config.toml
vocab_size = 50257
activation = "swiglu"
norm = "rmsnorm"
qk_norm = true
attn_scale = 0.125
init = "normal"
lr = 0.014
warmup_steps = 0
schedule = "wsd"
final_lr_fraction = 0.0
batch_tokens = [65536, 131072, 196608]
seq_len = 2048
train_tokens = 561900000
dataset = "wikipedia_en"
MLP neurons of a small language model. Each row is named by its layer, matrix (down: output weights) and neuron, and shows model dimensions 16-207. Each number is 128 + 32 x the weight over its row's rms, rounded and kept within 0 to 255. Numbers have three digits each. A neuron's up and down rows have the sign that makes its largest values positive.
After each neuron's rows, "fires before" lists the tokens most often just after its 100 highest values on Wikipedia text that the model never trained on.

L8.down1322:141118116191110111120133154144122137130094134162171084165151172125151134119130190217159152144078130097133133109156125121142133163093159035129124153089078090154163164097120105079089182100156070105148177106155139126191099131142170140184166082157093102146138124107077121173086108111094085109102116071117079099167079146092148132145083128122108062184107149114146093086097119124099116151126114102162131129063076216120152087093132074158142137141139143107175108110143139141157146149147087081085144041127141145176099133130097122080153141119128093156110130155140140115091075118128175111
fires before: " ", " –", " place"

L3.down90:116158145141179107159118167135097167159102113117119110168076113136101187124140157183133115170139128110096207155140140103081166089144136168109095145128124152101126150084094103117136139089108061098162171157141154098130087122154171101213174174124083098115113144074090139082101136120121137133111163159152168144158119155127130155060114150176080101146193116107173130102096113143142161133150108110160143108182143034152193152123111087172107159112153110130150109099096095082178094106121161171133173118225116170172130161067168100110153146147090126123152135082103198151128073086105157178
fires before: ".", " |", ",", "–", "R", ":"

L3.down1014:118128148149164090178161141118123138110131132132155147150201151143085107094100127125107143097202118097132186107139098072112113157155184145136102136185117122120095096154082113149091107185154187066167077146095106160128103100139080098100111120151166120121114086107107215108132153140130077118132114150222134152089105133162088143120088113149076099158136148124168110161119151121201111078060197167110139139124192176115080148087175165122114130134111143143159180189119132099119144063127166142090139113123103130096158102137109163177182131089143151140177077061128136137163170117142153172
fires before: "5", "1", "3", "2", "0", " |"

L8.down1268:110164157151129209146098129119122133064151124117116105092130120085131128085085146118168120174184174085095108163065150103148139142134142155087096071142145090116100200145117097163117092099078113165173104112141113146139137113162114107127192113135100117133164098117128140153127127114144157136118120139144137123091114103186151113158098143148153105098156093116126115156176155149113129177117146169093133121100123090173111158105112061172159168119125139134143151121137123166195126142123146146152140059103127098124075168164099115132075129135114076131149120109150095140149100172119122159
fires before: " |", " ", "|", "100", "0", "."

L8.down1580:128150093079188138155151158098137085114089126116088118114206119093152107095092157087119071117183111120093134080127115152129140154100109117134173172152184134118090159114103102074160147158110161186127155171117169101105113142142120145154109113145143163106141113109139158145097092102149127118152124194146104185113134130092101097133133129133138140103112117168197151131154065103095086181061152158099122085162075122151108190082192097106083120128163105111088131135140085057168107096121147120168121148180132132091090129152127076087164140163131086041111110066192119117065126163141107140
fires before: "9", "6", "7", "5", "8", "3"

L3.down168:084158111235139153146142115108119129138121177138157168131098113170171098123125129113142152139144191137097118085169128089150149123171039127122152157165128186124114135137116147084095127071161114137164151123148174076108199155127145084076188175122134143122121098089075130169172174074134132192150148105145061065137089089124182169098137174108136157099148092103074154161072081109080125161147077148137164125123103150138146121115131114191127108127135169198136161148102136162144168164158137144144082147114096147091141159087084139083171139116123096127095084084087054163133166117110105120
fires before: " by", " in", ":", " on", " ", " to"

L8.down993:093096103124137102198105128159107174084146111123130102117179138095090141146090149147153089113095153169125158093148117167093147151117178120134148147133134111134160169139132164142157125121111132110159098097154150093157108110193209131122107132140182218115128121137112197163145160113164095115136134128099116150144140162105146134135060130104112126161110144130113155149100098090155119129147140110102074104146096152133113173114173100159116115146142127134154135097150131134116134125150107155138150080157138084129119071130110165129080172126141127109130157079092154141099117139079066199
fires before: "7", "8", "6", "9", "5"

L3.down25:138175099127130111120204067087092137128101162131113165068099159106119125159104073139104049147127137147109119078098135109132139184097102082169113083138093136124129135067152137120151097094153101206129136078079102103129086119147147157161150137144136117150143131170126194144129080146177140097148133102160095118121150166132158113103124068125096113142187106194148151148098166165060127119072159145044164050126121170122116113126121121157187137131104135156100129082067141215144110113140136127098160140123142108121112108116095128082199145082121077126135141131166104145105142212123095070
fires before: ",", ".", " to", " and", " The", ".\n\n"

L8.down510:180149142140076157111131150100126149113078141129144063129133093145122115184092139118116119126125115160073140116099095110136150139127156162077150103161109104145099152117151132108124140107120157126197137090114104115092077171134214091148116134121103141085142143089172176117071107171078141146160115117166147166106125092089098105137091043133135143139056123110142132111180095148094199111139095101092136096126095138166119100112080042161189123153143059100091138130111176180112105128091090147138115173120149167093135150109126166150147148149194172137151115073094060117172143129130203148
fires before: " |", " ", " |\n"

L3.down1147:110160140101039156145133134155084126153114130108151118091120077097144116133152084124137103153187096145180103176110107157181102150165130135142149124232130077171106179097069090085164181074144066140176152131187160131139118109160142151115109144165132131134163098122107107170110105142104113135102152120077147123138096194070081106149107140113116156139086144146156130100104140083166123160091123147120108198155115100140148127101135107118165151146132162112147121149088121123154079143112115149142169082157117136152081141150163140121082172109167073114138095162158116129116070131030158145
fires before: " ", " −"

L3.down1169:077149100141114152047162079126156160132143102127135178125176134100086176152184148126103176113130115144221131126128072121094095125137119205117134177110178112179092176124119149162140120121116149117086102132117194113124120121161231092120151148135149109104153154097107067110085152136122145128099165115168159106150141143185121111097144131140155075120171130149105118140208064175146119123164143137100141115131105175132161139107114119137148115110110092147130155171127053128129120156155117081075105160152125156151083119115107089112089056187071099143108074112098096100176114105151054163
fires before: " ", " Chevrolet", " +"

L8.down1134:091146126100183080073115153153141132155077152125084091074040156104169148136162099126090141116133090102168170234107151098098127204135118095094169106115112148066135170100087146163121114146103128174145120117135133057151159136175108145137161134160097114112182163076136124153098104210099149127117118121087075128143141090201121110076106069091081045094152142101130138066103226143107104090149155175129139149153070127091068096163154124126141153118147094160071118122093114147121068073094159178140121094090159144106137177144100133132168129057119138140098108120104155113074146129111180091
fires before: ".", ",", ".\n\n", " and", " in", " which"

L8.down77:057086138075110136166119133065082126161113141135126103165142104100098186080134068153146096219107130188154169125121093136168185122172125161092072133112104100151133145093107211125080118159154115128115079126100103122129153126130085166092088145176162081103140132063116165057169140111115083124081152173076157095096130123125095171163176117086185135198115084112130168076141151174148153150083119189169111068127138144153135114107164126124198202167084150106115150118119128156153101094102083106163134056134136146145139174081152108105122193153150145089171086175139111162165084125156133132
fires before: " ", "6", "0", "3", "5"

L3.down686:115148140111178156143158113115083115180137086099170150126115148156142116163149163154134146180138169174144117089120067114103152107166115109118117099116150059119075190140145052130169163113152135095123107106113161105094088157107094128074080150096062194090163187181141087125138128160158090127106108087113194084125123066130156124057123095124105105125066140129116104130100150120165156111153155138160152142124142150119136093128125140190133114080150064135127166066136061167155121125113106109177170127091170130104147132124150151161140138158189136180111129166060135077099156151113143173
fires before: " |", "ada", "==\n", ";"

L8.down914:133076126201134145084138101119156115109139064180119229122128093135143156156140086104148157113066175139109139093100086094129133122113162177141115142113144159165122156159145134137152117107112141132094126154133116149042126069145068193070159129138140146105158165078135124131104141093069220180140132115132107129160108151159162087153123173130037129132066133135161120146170113166107103113061139107117127134134179168143154104119162224098127182099136132120170099153097082072151113148091107132113122167164196178137097142102105122156131117102105130143096079184109153108135151164180155164
fires before: " |", " ", ".", " Team", " Apps"

L8.down273:155105201093160123114195146142129104124119118118142158101120107114120125159128130120159104112134062140094129100096155067111135113099173076140131106101116181183147160076107178130171160070100125120133056162141053094187101118081118087084142198082153120111160127189101189154069131139128153151129116158177175096141105167102152136089101106086138154146122123153112127140168123143166144067131135110086131116133102112151075122141153122165079087151152152140171099109164163082136114139133073116144107153162197161108116096057159130142131178133106147118143138143126129059181100106145165145
fires before: " ", ".", "0", " −"

L2.down503:105148123109100116143108171116141148201144101111119146121151078158144140126128151119178148119193168113163112128130102132130119135147148101095047072139134141066149078184086107135108184110095132084118063158092138094151182141126177135147113137122123121174070156077165153175132153121146141103152111105102113114069092107150114057155147123120143079111145125109168129139102107183139115112120147156194079149136141147153099122172162128093099170118157169162117077122178129017168156110130157178100114045183127116131120111071163089148204120144122126137139080129161190134094146127104126146
fires before: "0", "5", "4", "3", "2", "1"

L3.down1628:091103202105076107056123129100062127124120145149131120127133126133055148150135140101112133128150150098112131157121101130138102131127153161103136092100116234076151117107122095136113153164076170130120128174154147161073083154181153117149093164150080095149165153144062108116162151168136085162103091092119160121116128158150081125113122149178114132126127123162107091071150134171149167150085119165113109126134117218127134100137106105194181165146143043147147076140127155121079113167147081157153130126175136105156188080141122060105184167099167175083133133103057151183116150151176134143
fires before: " |", " |\n", " to"

L8.down50:144105112150152113149082151119140121086153097073088107148125140091147079110115174107137152129139084179115085187167087132067127161131114088125164180124107148140176132075162168112149183109122151105116121169155103054125159125144180141172169118081143116069124115109120149155138139102135159145073093089181147096150053127138135173128105118077097125201162123116165138127173138133156154150138154141077115099154152149187165117127158151135139169160137150093086139114137147111142098137103108197113105088201176143135131115113125130149050175050139114156149142088062065128085098116131147167
fires before: " |", "4", "7", "6", "5"

L8.down1141:176148153111113149101120153107110123114143070050159106159038137110106102119152187111174123116115125123126123146035108077151108180121157110141139092147169126136138140087126136088117127052113087074090173122158167106098071115133089133154097162042128175144086118096136123044116138106131091224108137129131124154093114117166111107108108102158062130104108139166108107113090137080124179175160069128082153113127146107089176115115145120131137153153135090150135108134138155142053122091043149104126155105147118136152168107139125170177137115091155111117196076116064144128135105135145161138
fires before: " |", " |\n", " Label"

L2.down246:086145159128140121142156090160187142159137146136152147108094140197113104138164081137134073108144129117061137134103102054113133115123117072156128068137127139143088149129109184122223077095078116089119097165091112190104142151073149128105119121156100136117093120158112116120155197048134146160069154117193102176103121167090142094102115107241165123140098140138089065110114183094104130073144120171126117106145100143169095129112127092195121140116149096059093134151118110132123097063128129103133104096070114097113081165146138106130106141146177115168123131145115144091166046147108164149
fires before: " ", " |", "1", "0"

L3.down1413:125126094078134177129146113170155184133107125107115181159119114108127160188148081151083138152125097100098158119146157074163106122104148096131106103166167188194152125149130112113107141117110115124187097194107156158150109061097165066113175165193157145061046039041152162122089154107114127148159128144124113112069147157139142111101110138097146064187125127087106118115113167149054181076087140114129100133110121100163124159049176137155148096082111184092144139107145096104120096097094171103092130110089174119156121126139159132086124167144111125097091169075125106107187101143117184103
fires before: " ", ".", " |", " years", " –"

L8.down1550:082133127157132106171111192139147130158112146182110111110159097089116182105107089116141133159127104121164149175110144166082116136114138133104129139137084148137124106154190175198130100168208112156142111151154163118104187083111113117169194158120150159106045156163107139162175105103117131123112136158161117157142072134138118133147145173107126230156121148105148087161144116078146147146124124123130087094112089097107133154177178095140159145101102140133149054109118121107129143096168099127152106107097099106127124155108126063093112161122165186105111219137121123151190096101125100170
fires before: "4", "2", "6", "3", "5", "7"

L3.down674:157186130138145157177136066122170192135214156159173174104062090144116148139166138123152135151167107127137152074123095165126081107092099130187115143119180139130103149176099130148167167144145092115156092147186187206167146087099100117122095130138195106045171078118110162119127138077121157124098198031116153077093161141158086096136165163088143140103103091096120116106131177153136126094195119108150160115142087222118186078119074161203146134166131156182171085161122123080156154192114145139132166128126134100107042092127158102122134135107111111125154152126129131154138160188148141137
fires before: " |", " ", " |\n"

L8.down1197:122167099130102122126097143114146105128110129149098095071112133135097155077139149144132118191142095128164099161143094085167163095107125146123107118159123133144159095109105174169107130147095055123148152120106119182241112176143083109086176185154120148163126155152144164129112117101090126148127167138091149088135129150158152156104148137114152072172148150194188125099141121135120096157087146128115162136125137163136169136138147131155163148166131163130112147117095127162105086130106127147131125117108135180102150160099147155073155192134136193165100143156143212129125096155125122189
fires before: " "

L8.down543:133139134129119121150093161184080132146149147100164106098119124115129125069090166165107066144123142085115130193139114117122089134049169120111153136053103134093124170126110197081191094144093119105123159111146167152145048069131184154105118127156094197109151088093120105151151147134094111126119106067117099145170109108076057125122144124129168151141146107103185159068140162098139193129066072164077212173152122091106174100098152129098078118177141077165121130160170120108181085104140154058070124153132097154166106168146068107159166121100144141073138171110122103112133094117109173161
fires before: " ", " the", " a", " −"

L2.down818:119112094174185115181131070118102169161098149145132171189097174096183068143111087091141116092162125116145079139122102106135196117105120164123082167152184151047130123122126135127106092081118164122168174105123096124133166204148155091048191142104141185106112154119145190124140105130109173180109178130107154114158119141123091085116181106093128121117140168104103183154101099133071126131189109132101122168130105110152105156100147087170143096109175180180128117172140138104129152181093115112203155143094112119120186172091143146115161102111097095104094152122075119128080092159136119125
fires before: " of", " by", " in", " to", " the"

L8.down280:084146137133077145132116158106148156135102111125153106076118140131125083177153177082158112108151169122078138071133047170133083121103095146149184147129121191149113188173094185118158181109134176092109122133065146162095120100114118113178145167153151108102144088098098134132103050150154127074083131109110107108145118129167143135129144170116166185091102096125134173144088117107103157119117102118164121105180115133120149139089164143157102108147160144119120136138171104127120123119186112131098124121149087144186123088131069162130109110159075108094112051114108129088052126124127128148
fires before: " ", " the", " May", " September", " June", " on"